config.toml
n_head = 5
norm_place = "pre"
norm_eps = 1e-05
init = "normal"
lr_mult_qkv = 0.5
steps = 6756
MLP neurons of a small language model. Each row is named by its layer, matrix (up: input weights) and neuron, and shows model dimensions 176-271. Each number is 200 + 30 x the weight over its row's rms, rounded and kept within 0 to 999.
After each neuron's rows, "fires after" lists the tokens most often just before its 100 highest values on Wikipedia text that the model never trained on.

L3.up139,208,195,175,141,176,214,240,191,182,210,247,183,228,256,230,191,214,176,251,184,232,195,198,197,176,149,175,184,235,165,186,198,192,218,199,206,270,178,186,222,228,221,179,194,138,194,223,182,209,208,230,207,216,203,168,234,164,234,114,239,188,190,215,209,223,145,187,168,169,228,191,163,179,197,181,166,144,177,168,204,196,224,203,189,221,219,194,201,252,228,217,169,214,268,182,212
fires after: "-", "C", " comp", " U", " up", "p"

L3.up1471,251,195,210,176,185,201,217,238,179,213,183,181,174,225,231,230,155,211,205,197,226,227,217,160,158,205,180,185,187,171,186,184,231,205,249,190,208,156,232,204,191,210,216,203,199,173,240,173,183,254,221,214,174,173,178,214,202,171,110,200,184,225,206,190,206,143,217,197,185,180,167,213,194,150,177,223,211,212,168,221,233,188,236,241,209,218,199,232,210,200,181,156,180,194,180,229
fires after: " S", " s", " c", " U"

L5.up845,179,215,192,189,195,159,215,210,210,215,188,220,216,219,213,146,247,196,189,246,225,198,234,210,229,190,165,154,193,207,260,201,181,175,176,206,208,236,182,174,258,233,226,178,240,227,194,226,227,268,172,155,191,180,243,201,184,267,144,218,173,199,193,226,160,204,224,219,157,171,214,252,208,128,218,216,234,215,203,174,151,186,133,221,202,152,170,226,187,150,208,152,169,214,247,243
fires after: " T", "0", " t", " of", "9"

L3.up1138,185,197,194,160,212,184,206,197,198,212,127,218,263,226,246,183,267,181,218,153,200,228,252,204,225,211,181,158,180,159,216,222,210,183,259,197,166,192,237,233,276,204,188,170,166,202,211,207,205,234,181,232,227,179,196,242,134,205,193,223,181,217,181,196,208,199,236,194,135,162,214,200,173,203,155,166,246,211,183,181,178,228,234,161,249,170,173,207,236,217,196,212,177,139,202,240
fires after: "1", "2", "0", "ac", "yl"

L3.up989,213,230,204,211,236,236,281,239,174,188,181,182,192,121,206,193,251,241,180,184,197,170,203,156,164,150,261,177,196,199,193,223,216,232,231,222,198,234,211,187,217,233,185,131,220,242,130,212,200,222,160,191,238,186,157,225,186,188,240,218,278,200,140,186,238,141,174,177,192,232,187,195,172,191,144,249,211,181,237,208,188,208,223,169,156,241,222,169,210,159,233,241,190,209,187,205
fires after: "1", " |", " ", "N", "–", "|"

L3.up1041,227,186,235,177,197,225,232,219,189,184,243,200,252,199,242,178,226,229,253,229,175,213,241,191,191,170,152,175,199,166,202,232,215,194,214,240,254,185,167,228,210,187,190,217,229,198,196,175,198,187,198,249,168,232,153,185,251,181,163,234,168,225,213,183,163,165,220,238,190,214,248,163,160,179,191,201,152,201,247,195,205,230,174,257,231,230,194,228,198,180,184,236,185,210,151,190
fires after: " ", "=="

L5.up949,193,196,196,170,184,186,256,272,224,190,213,183,201,243,223,149,186,221,211,215,216,175,161,200,167,147,164,166,200,166,212,190,229,205,223,184,204,173,208,174,241,168,142,217,249,214,219,178,197,220,254,204,195,153,253,178,245,172,221,183,218,190,202,192,197,173,201,198,217,206,185,175,215,151,250,266,195,239,164,175,186,168,223,217,194,253,195,210,182,174,209,201,170,220,145,258
fires after: " S", "-", " T", "S", " s"

L3.up72,213,183,264,203,171,194,224,191,246,212,178,159,223,247,199,180,187,250,222,250,225,163,208,239,212,192,172,214,147,157,164,224,174,218,246,178,213,176,202,195,206,226,208,179,194,186,231,176,252,195,263,182,204,162,222,214,184,279,123,246,187,183,188,239,200,216,286,189,167,184,211,145,154,248,184,203,225,196,190,187,186,198,197,177,162,216,211,222,220,194,193,208,174,249,199,170
fires after: " ", " c", " o", " (", " f", " the"

L3.up1391,205,209,206,199,216,223,200,232,252,226,227,264,192,182,212,237,245,192,233,212,218,225,220,223,204,188,208,144,206,177,174,220,192,186,204,126,177,163,177,227,212,181,217,232,214,182,237,161,163,234,218,192,265,214,220,177,150,285,162,223,239,169,225,230,218,203,204,179,210,112,210,186,221,202,163,211,235,216,205,184,228,243,210,214,190,215,163,200,173,224,235,217,196,202,221,270
fires after: "2", "1", "0", "7", "8"

L5.up1461,179,212,179,159,204,221,161,191,251,192,175,195,211,210,251,162,192,217,187,213,175,223,109,190,198,206,189,223,224,219,205,313,217,182,178,186,209,213,214,206,168,224,183,202,199,200,199,207,168,259,179,212,156,185,184,210,140,215,206,206,223,233,201,257,250,190,197,197,170,197,172,181,203,184,196,165,197,194,209,194,197,176,205,226,176,225,204,169,197,193,190,200,185,227,160,269
fires after: " in", "In", " In", " On", " Be", "On"

L3.up354,215,192,161,193,193,213,244,195,214,174,207,160,233,222,203,161,199,198,224,195,161,222,240,171,206,194,178,189,134,180,174,178,179,234,173,202,203,159,219,259,216,170,198,212,169,212,238,172,213,279,229,222,138,190,213,214,185,136,174,250,164,212,218,221,170,185,212,208,164,168,189,201,224,230,222,173,171,214,209,187,177,166,197,218,183,218,224,186,201,229,167,205,190,244,204,207
fires after: " ", "-", " s", " H", " h"

L5.up1715,196,230,202,199,203,184,163,185,185,189,213,196,174,257,189,226,260,174,208,198,212,234,237,203,245,184,202,199,236,176,205,229,225,199,199,196,229,208,199,251,211,206,199,217,145,229,163,203,192,160,163,191,222,201,261,207,172,184,169,219,197,170,219,194,151,161,191,170,182,179,175,242,140,204,194,285,183,213,205,217,140,241,166,204,187,235,213,199,232,238,222,196,141,161,225,199
fires after: " ", "9"

L5.up226,185,228,194,198,192,175,199,201,179,265,251,186,216,169,195,133,219,189,207,160,171,156,165,185,298,177,189,197,187,203,219,212,231,224,174,176,188,211,188,169,251,266,223,198,178,227,173,212,198,195,209,166,200,171,156,245,210,175,157,235,221,188,148,177,208,187,204,148,180,223,245,236,235,200,184,213,191,189,195,128,231,210,124,214,193,151,197,184,253,180,239,220,208,185,201,226
fires after: "\n", " Album", "s", ")", "|", "les"

L5.up1591,183,190,210,181,220,200,244,124,214,175,211,194,217,197,242,204,190,219,211,248,204,160,184,242,243,211,205,197,198,185,197,273,235,183,170,192,165,210,227,212,218,202,206,113,183,173,195,220,258,176,165,185,172,205,218,193,189,177,170,244,203,183,238,203,188,177,205,204,188,215,181,223,211,209,155,173,201,182,209,183,192,165,252,221,165,251,194,129,250,157,178,205,138,213,209,215
fires after: " ", " the", " In", " in", " S"

L3.up529,192,179,130,204,232,177,167,251,225,215,180,201,234,225,187,204,244,213,214,201,245,189,225,215,281,220,177,168,197,207,233,159,262,186,152,228,148,209,159,252,234,220,196,169,185,202,189,184,231,212,217,176,282,208,218,174,176,171,202,235,199,115,172,187,199,235,193,190,120,134,237,245,219,249,189,154,154,213,205,214,207,254,180,197,177,259,167,118,233,214,172,225,162,186,254,194
fires after: "9", "8", "3", "1", ",", "5"

L5.up870,180,200,231,205,156,184,221,159,212,133,183,213,178,220,194,179,271,187,206,215,232,209,249,214,209,177,164,160,159,121,227,215,229,199,194,190,212,176,193,205,223,194,209,215,208,210,217,161,186,190,192,143,247,233,200,189,164,230,181,142,233,207,258,191,175,224,259,178,207,167,232,201,223,169,198,228,157,234,241,243,158,193,230,181,214,161,164,190,265,226,175,213,112,235,171,243
fires after: "0", "9", "2", "8", "th", "S"

L3.up1352,209,221,200,154,228,236,266,226,192,217,217,186,225,213,217,126,262,251,223,190,174,158,201,212,186,160,189,204,167,175,223,213,188,211,198,213,212,225,216,181,131,274,245,221,166,181,188,211,239,166,204,169,192,185,203,185,216,174,233,190,215,217,148,165,191,166,210,197,174,154,185,265,234,184,176,168,166,242,223,208,193,201,210,172,234,187,157,205,244,195,234,195,215,190,186,225
fires after: "9", ":", "0", "1", "4", "8"

L3.up1025,224,269,211,150,202,163,203,143,212,205,198,203,194,213,201,193,232,181,228,220,187,211,187,223,227,197,183,219,202,208,198,192,202,261,216,178,201,169,190,235,217,186,166,198,193,210,220,218,161,172,234,219,200,227,150,256,208,199,206,228,190,190,176,205,176,225,208,167,215,177,208,235,239,158,246,181,183,247,184,164,189,195,139,151,189,165,223,219,202,232,177,184,179,182,160,208
fires after: " R", " W", " T", " C", " St", " Cl"

L3.up122,260,203,198,203,224,165,272,202,194,182,192,229,199,152,155,178,268,261,200,194,171,193,217,174,173,150,247,185,208,228,179,221,198,271,214,144,232,183,187,170,246,249,227,172,237,194,176,191,206,199,150,206,187,192,157,188,179,206,224,230,230,197,180,211,175,157,226,135,205,226,153,233,226,195,174,205,203,240,198,140,196,198,202,223,220,215,250,178,216,187,204,208,151,242,205,190
fires after: "1", " ", "|", "–", "\n", "N"

L3.up1689,254,169,223,206,181,141,220,194,178,205,179,153,208,207,197,172,217,221,222,199,225,197,190,210,198,152,196,158,158,235,179,202,173,233,193,189,161,186,191,149,253,199,167,261,233,202,204,226,252,187,226,228,173,182,202,220,213,225,200,229,266,192,210,202,212,172,220,150,190,246,204,180,158,185,225,145,188,140,160,166,214,226,208,221,240,218,227,224,185,212,182,208,140,254,190,165
fires after: " v", "-", "C", " c", "N"

L3.up1718,165,199,210,174,168,188,215,240,237,194,183,179,216,215,184,200,234,171,187,171,214,165,169,210,197,185,209,226,177,186,193,231,138,186,163,211,182,195,230,207,160,151,194,196,206,279,163,242,174,173,212,158,215,189,198,119,183,232,204,202,137,173,210,198,174,189,240,215,183,195,221,211,168,259,242,187,171,192,236,194,208,232,150,188,177,200,243,217,213,217,234,205,172,156,103,222
fires after: "2", "8", "9", "3", "4", " "

L3.up406,203,242,223,212,205,197,213,245,262,187,181,272,169,205,196,122,216,230,183,184,188,170,212,246,195,176,156,209,175,229,199,236,159,123,251,185,223,231,251,194,219,215,182,226,205,208,195,222,195,198,198,191,225,158,134,162,180,210,174,226,183,218,222,240,198,187,200,244,164,154,206,215,156,190,192,202,200,250,198,231,237,210,141,209,252,183,164,175,232,221,222,208,159,206,217,241
fires after: "9", "8", "0", "2", "ö"

L5.up557,210,222,159,176,171,167,226,215,218,258,162,175,205,262,193,206,157,185,143,280,183,229,210,199,228,192,166,166,230,179,229,188,230,186,214,156,190,185,176,192,206,195,221,198,179,188,202,178,190,244,168,214,164,166,263,191,179,283,166,210,186,189,249,246,223,155,171,208,245,213,207,210,216,211,219,237,184,218,228,127,234,175,229,198,203,189,238,183,203,218,237,179,198,188,247,261
fires after: " one", " of", " T", " |"

L5.up1391,193,199,203,169,193,182,204,226,182,183,211,195,197,230,168,192,215,205,175,153,242,223,210,153,213,200,201,150,226,209,152,209,186,174,176,168,185,162,209,231,242,173,194,209,220,214,185,180,175,165,204,207,214,172,166,190,166,180,138,192,181,156,156,167,129,206,193,228,216,190,168,264,250,154,177,209,185,213,166,174,194,225,142,196,200,214,231,159,284,156,216,204,170,171,265,224
fires after: " c", " University", "7", "M", " app", " M"

L5.up957,208,221,176,198,210,200,221,165,200,207,219,162,235,209,157,164,268,215,148,205,227,188,192,171,140,221,202,205,146,183,239,205,227,190,190,222,215,214,229,184,201,224,253,223,180,212,165,228,165,176,144,200,225,255,134,228,172,204,174,207,219,198,185,193,211,218,182,215,226,201,169,207,232,231,227,232,167,260,229,170,183,225,250,210,174,174,239,218,236,208,208,240,195,197,234,201
fires after: " ", "1", "io", " P"

L5.up814,183,236,167,230,147,221,219,198,129,236,270,165,174,190,187,148,265,175,225,199,166,203,218,168,240,190,224,206,201,218,217,211,220,277,172,194,207,171,179,234,216,249,158,178,154,200,185,209,187,216,148,249,231,228,159,212,130,180,182,208,180,193,254,218,224,187,266,184,185,156,254,213,191,183,182,149,124,218,234,199,182,206,208,130,245,190,171,201,205,199,176,203,174,215,209,203
fires after: " B", " b", " K", " T", " E", " W"

L5.up1704,208,235,180,209,172,203,193,242,231,218,202,275,186,171,165,199,272,210,187,217,205,209,219,151,166,207,180,174,197,232,197,205,194,188,273,186,162,165,184,184,230,218,238,200,206,219,199,214,191,229,204,213,246,224,141,203,205,234,189,277,195,220,232,199,163,269,234,180,211,210,198,214,259,194,215,215,206,204,139,208,228,212,217,255,189,256,153,203,176,215,251,241,197,188,275,195
fires after: " ", "|", "–"

L3.up1605,269,188,211,207,220,212,251,167,192,203,242,190,247,199,166,186,172,182,190,192,217,238,217,161,215,191,166,179,162,187,206,150,264,203,200,206,198,201,165,182,219,176,161,209,171,179,204,218,185,213,184,199,189,174,212,267,161,194,200,253,215,212,239,195,191,209,257,185,183,191,215,166,172,207,224,159,179,206,194,92,198,221,254,173,254,236,289,176,231,189,200,201,216,209,227,183
fires after: " v", " sh", " V", " m", "V", "–"